config.yaml
hidden_size: 256
num_key_value_heads: 8
head_dim: 32
vocab_size: 2048
hidden_act: "tanh_gelu"
norm: "layernorm"
norm_place: "pre"
attn_scale: 0.177
warmup_steps: 492
decay_fraction: 0.353
batch_tokens: 65536
doc_mask: true
MLP neurons of a small language model. Each row is named by its layer, matrix (down: output weights) and neuron, and shows model dimensions 64-159. Each number is 500 + 25 x the weight over its row's rms, rounded and kept within 0 to 999. Numbers have three digits each.
After each neuron's rows, "fires before" lists the tokens most often just after its 100 highest values on Wikipedia text that the model never trained on.

L7.down113:527505512535475465460505520517511498489465450529555524471516473521488498499479490507474517453512469564468557504454538508506536487476504501499522496465531501466484519500486486565501523537549536515500532541471468498510502479487511498486533469521514468504504487483481523502451513505558495465
fires before: "2", "1", "3", "4", "ut", "ad"

L7.down671:466484518494467458533476485494461507498464483494535519526538469531541511513473505474518506522520509487513531521525494502474505491519518517508541491509514514526490503480469479498525515539522519464508487508480485509499508513522489500458462480461559504482491497497434500510508501486511494504
fires before: "1", "2", "3", "5"

L7.down979:519483493562506510488522480498473505491458521482503490536526532524461514539503506500534472478576527499499464485533548473462473520539497487481534470490474427492528543460490564476474486498470507514484498516512506540482480438481518492515474504481497424495483497495445504481512482510514550514
fires before: " |", " ", ";"

L7.down87:454496460506511479514490504504515494471552536507526499501484537523529530503508539503522510467527486477488548517530481544525498476502478490528511506527470517521542488502483509548492451509478531501503452526503472496505513547516514523513467481490469476455505495554523502455538509500489502474
fires before: "2", "1", "0", " N"

L8.down318:490491489537516492494479531517489489502514490488487470503505495495480504504519519471488489505490449488474474501511509484476493521523534534492517495494523524492518512486527467443445503460525497476507512512512496526492489477501488485500500472513534474472493532475456519484487447538493512503
fires before: " (", ")", "),", "–", " |"

L6.down363:493494510482527507474473471496547508491521487487496499512486534493529501559487489523500483492513480519451515485469466482511492512494478511504522445441529500543540486441506496520541465517490507544480448516514466508508503516483486514497495535528480503478510506528484470512475502492433540492
fires before: "0", "1", "vel", "ft"

L7.down705:471495470485514494473483486516476507501446509509517507512562473514500513520486531509470459483475494544501483490503479487508545459501579465458497512516512534486507470518528536456477492530527468484481488523512501531506503444518513502539474527500495514476538501521500526506515488453419460529
fires before: ","

L2.down788:482472492503506532472503508505456481444549551512474453471525517503513497486464498496506524508489499509489522435529478545516527524528503500478484481538464498454480520498509493487470504477549501513514473526525498487478479498502497539487513470511490507506482539543506486526448487450540500531
fires before: " |", " to", ".", " of", "\n", " ("

L6.down335:503513495521476522477499502503516524480488541463518546503509549521520527509479480480546470467502499522507472492541497518557497498495508500461494500461509443491494495489517480469460476499451494485514565510483490507530441496496513515455483513508474442501519519494533466478502522491515480522
fires before: "1", "9", "2", "8", "7", "6"

L8.down923:515507531514504503504527511518553519518541504427516465465452486473500501461498468535516521526517530510547434569507494473508514504534488493517519537458495488528489520473469515505522524474494477495491518475468471484483493518504523522540465526510474521504491479477478494495520496500510478516
fires before: "\n", "ic", "pt", "ite", "ical", "ion"

L8.down731:541490501471481500540487481478480476506493508488533488512536515490560510533457490505532490491540517500550558480481472500522477502532528502510474491543490546479524472496455536471540520511485415506490535478517479448480474505484537522511512520487499540492492464476459502505484474492448467522
fires before: "1", "2", "0"

L7.down897:500492491504470523489503511443492497537494511493497494515527470508534490515493522480462495497490482470511491566473526509538452496530491451494485477462489473468496527468484523560498493467501539498531514462515490470520484484467512486502541468492496544492487499495451514464512457540482535517
fires before: "0", "1", "ed", "2"

L7.down405:467532524500505519513459468492426471546513496497517458472530468502463498452514507537506484532463464494493522504468499542485494499475483504471489529472521486524469463516530491464465529494536497455566506488474525521493497479525466510555508484482521476494480516493510529482505490455535493490
fires before: ",", "th"

L8.down606:465496513493491450489503524505454548517490468464461466567522495463513482459482511474507470510486484518514496493499480506485509509481512475501486537474508494504497452530550528493525501464518525477535532486555491478548520489456492521505528524490517490499484535518511506487475522506496503515
fires before: " ", ","

L6.down52:479457515445484527499487484498509539499487536502506498445493468485532483522460526520502513495490489497510532468522484499474492530496493524496525463465455521489480471479411529495484493500514444510471497504446521491534519520503495471523497528533457502503515460479514497508488491504508544448
fires before: "0", "2", "1"

L7.down701:504491483477506520454501537530520485496541508546505491518528542493481551488529507474470481490497503532471445517522449498531485497466539474486446460468504472494503514490551545507481484523468493479454473529487541509503482519455455539500495524487496513444533493534511538555469485511510540517
fires before: " |", "\n"

L8.down873:509513534557469505494480528534516504482529478483502502499523486497510555482519474515503489465466492509540507514484520522519506512484529456497500522464529530455466471437536492453499500505519514472533515509494500521486487490484484494500497480549523479497563506483450470501486535510486483504
fires before: "2", "–", "3", ":", "ward"

L8.down367:512473467494491483459512512512462494531476479487546501512521501519488522465514502536475510518526479519505498527499465495478521501510492478502488531484518502475486497515512547492493532510500494511494494488482490500482527489501478479503531523480502497462445494532473549511545506538509505487
fires before: "1", "8", "2", ",", "5", "0"

L8.down1000:516502504500471523533509493500443513514506497518478482524509526457557504533488532466470497474494526514518475503515468507522505510488513455496506470512487506491524518455518494505484526504491520497471497506506501467498476518512511508497501476515489477489485515468491495490456507533524512492
fires before: "1", "2", "5", "3"

L6.down980:526496527492457499509460465524508540503490530499491518510523482492461512530484497507523473511451511496469502512466508561480530527481517522465511506521519485534527473441489520499494558528500504505458510538491486551516475482525485551518488534467486519503514516537513513526510448477524469494
fires before: " |", " of", " as", ";", " by"

L6.down636:487513530496479455490512528489503491524478480551500498491489519498522513544511490486514500501516488524483525499457506489457528499491485517505475466547538508506505493501515469561511524502508490502500498494491503480448498457507500575482526489515513524518510445529487476505477522509469518482
fires before: "1", "ry", "2", "r", "an"

L8.down912:503503483491484475513498492485449520497523507502494510506466545484500492548497478451534486531476518496499519500490478514468487484508472497516482511494518488443482504418498518498525496474456541495466527480487488544514479491463475518469548531526502493502499488479517488481513503548508510486
fires before: "2", "1", "or", "A", "S"

L6.down752:515514503511511505485480524460481536460503497518483518539504537529537500518473451499546459463507474513500479469531544498470511521520464456506510455503518514506491506500481489503465474513473531481512509519505525490496516471488501520492514501492486502517497493492470505493494471546543523499
fires before: " |", "9", "at", "8", "7"

L6.down348:452494515487486514491520516516486487524469484481479489462473487585510516526476477484475494456528518537500567500496523547493518492492501478533474495480546498484489495524529457475527503550502451499504505479445488500526478486528484481507463518487550500480474533464511503516549461483536526480
fires before: "3", "2", "4", "1", "\n"

L8.down865:543527492485500474521518468516508485476523426498464495487516504495533507472518496511532517508518511552509562476449547527497497467509511524525439477529483496452555529491516489527514530542510472485497507492491475504498446469487517517487507512465499481518423509476484484488508464518510540495
fires before: "2", "1", "0", "3", "4"

L8.down134:510516510519488535446506505475466547518542489486491554457527500516518523493514526529520513510526470522498483541491505451490479515503510468524521485485516451483496472506491495514466492494481499495479496510472510498481505494517463518544505518461518479522491540503542504542507495517550543488
fires before: "3", "4", "2", "7", " was", "8"

L2.down968:473519479481509464516507485478499521523495468487532556541499493512466519511456535517517528488499449488482499540523502504553513527521479490494530502438521503542527508535513532501515507536471492522476487474527477513503509470503535502480508566533497452518508485533520477531464499500505478471
fires before: "0", "2", ",", "1", " "

L7.down558:506473506504520510500533453509486515493472541501442495497532522498513506488496511476506505498479468563516497529512440510532423499544493490516458488479496465473504445488493483506484511481473542503474502484529550517504487500484505516487496499520476522524498547501521490511468535495516510507
fires before: "-", "|", "\n", "|---"

L8.down835:461514534519486496509486465522507505486487469506469507501535517521496507495490502517503459477507507501530504539512413514521514482506492489457475526506521496506539487545559535513488479493512536490502525492498528548489493554477477498487515501554531480474543482512454499464490505507465483461
fires before: ",", " ", "3", "1", "0"

L6.down698:502543481510532486551518509478470492527522473488503483488512501496518512482478438528487508450500523494499519524517487508488473507454545539514509504469573495468518501507503489510487482474472496511478490496472483490481530482433531495471487484511535460490471549490478563501451505487509500472
fires before: "er", " |", "ival", "ing", "ed"

L2.down90:507487543503444463481500484523462522493558555434537477465485480539460524506485505472558507456503481479522534509472505493507490498543503512496473530486519499480497489514547518503485503489495512483551589479479503499488534515513543503461457459520478467476498488458460529479508501538494473515
fires before: " |", "\n", "ce", ";", "ces"

L8.down464:484526473486511469493485451532521542506509513448491510527463497490557525501541486473537453495503510474531528534516471537465508500538507481518511493540470455497493533510511486474483480493529521531503476468486492557478531504512517509521483482498444494470479475529446493477497527453501511493
fires before: "\n", "er", "ion", "-", "inal", "ts"

L6.down14:538522526528498494514482495513526497465497535503497508468479527505518466476476486509522523486507523481507503472537465472500510501504493510493543484504507486524536475549505495494474476481529512485522446502496497500492506473530496471472504518528513480466500499505498501535486477466537536485
fires before: "ut", "ed", "ved", "ing", "ice", "ices"

L8.down538:505511509449518508484480510507502482494504548472490509494513543466476502481474490474498518434517483513515506548525493496503443474524502520490488500483464482460527522466514503510473454523477502558518528485517520476511497509511482508524521514537514490499492544471511505538482547506479511507
fires before: "-", "\n", "="

L6.down1004:487467512452521482486506567511503499507475512483531474490515513515506514476472491514485490510544544530468485498477496467437493519506497526489490471508509480514503482465495475522493534578472491494481512500496499493497500470537521534492547507532474470517510494515487523542486511492453475518
fires before: " ", "0", "1", "ge"

L6.down536:525508471496477501488446506470478508496506508562490507480516480524470505507541519470515497495457509473489518507542502542529497499500491494482472526495471500498513539464509529486522497470541469495514485494489527431482504529494494527479502487508534520520513487464522483486443445477519483512
fires before: "s", "a"

L2.down756:482460474524496509489504516541488501486516473528476504486504515492439504499474483505487501509486460474411479477505483516502515540536491488501494497495554506530496469505516593479479500492503495481507501516482466493521479513498489517504507549536486512510491483478561521480500486559464498497
fires before: "2", "1", " |"

L2.down112:491503494465469509529517496527485478513499524542496508499502513507499466503531477465482509466497487478489518519516507512502489472500483501498572493540485503514524494502514461485450488464517483475552499462543502477520500511528485536494491492524531482519508526498472506505487522465540512468
fires before: "\n", "s"

L7.down987:489484534509486481512533484499536508529523536511516464507511468522498505481505528502481493531525498497503496483487523510480499488506496525501496496499547472519520508490515540491478532482487476492523489484521490516498500475460471486514495509525529514532502541513514521470457510490501503541
fires before: "\n", ".", ",", " |", " and", " of"

L2.down909:501474504518491540458493463533541510532533485501513496537524529521521474515504484548492539480479500493490489427497535472512536509535493489459516490482492510517489455505482470469487496505495493522549461509528484540467522531496466499490562505505480494527502512517510489504505493465488503460
fires before: "\n"

L6.down756:537488552472492476529466501494501498508513481509548451550468498502560496485490483454511470487495526457503518475543519542532498514479498508428502486494518500471522483493491483485511479510478485490518474478551547544497473473481532529470504467478422513497465455503522481501496511499511506506
fires before: "9", "8", "0", ":", " |"

L8.down131:534507519496499521489484491504506504487495479492491483462513484488527506478452475441499508523510506462503540485551503506494505480518532499488492508450491441522502457498503527483478469506491483523503475511501461484469532506462484525496477533528528545489526520471489530500502497483551472506
fires before: "ed", "ion", "ing", "ive", "ions", "or"

L2.down389:485510520493493489498522527511498465506532508457472463485503523480481500507469534498493518484514476522486471460479446473541481509499522501549511518495487500522510498496448462478484494508457483482497483485523505573492478522547481537476488445471469491478513520493502468568495496468516516520
fires before: "\n", "ation"

L2.down655:488518515548483504463485424508465522457507548502495475479457540522474520485519535478477503506506506480508512500494487480496480479492491525530473482513531463491504490491477518468449502543525492444504514508493525532510497503514482486490485493477548486514490505493536524493514478483532482513
fires before: " |", "ary", "s", ";"

L7.down889:461494487486469446481474529526535512503502516570494500517522504494500480520549490458457518527491490479512457497526522480476515496490496521487478488504548494567497517509537521486482487514508465500497521509501501520518508498473520480462488468548532488501487532549498578486479506512472534512
fires before: " |", ";", " be", ")"

L2.down153:480486494472493542493476475503536489529523479526555486491492518469517491479437511486506507462421461463458463505495551509502517498503508467509515500489479514554517482523475502476492468468509517461497472485546485510497493512519497482481493520530453496561502472474528503514528481548492481514
fires before: "\n", " The", " He"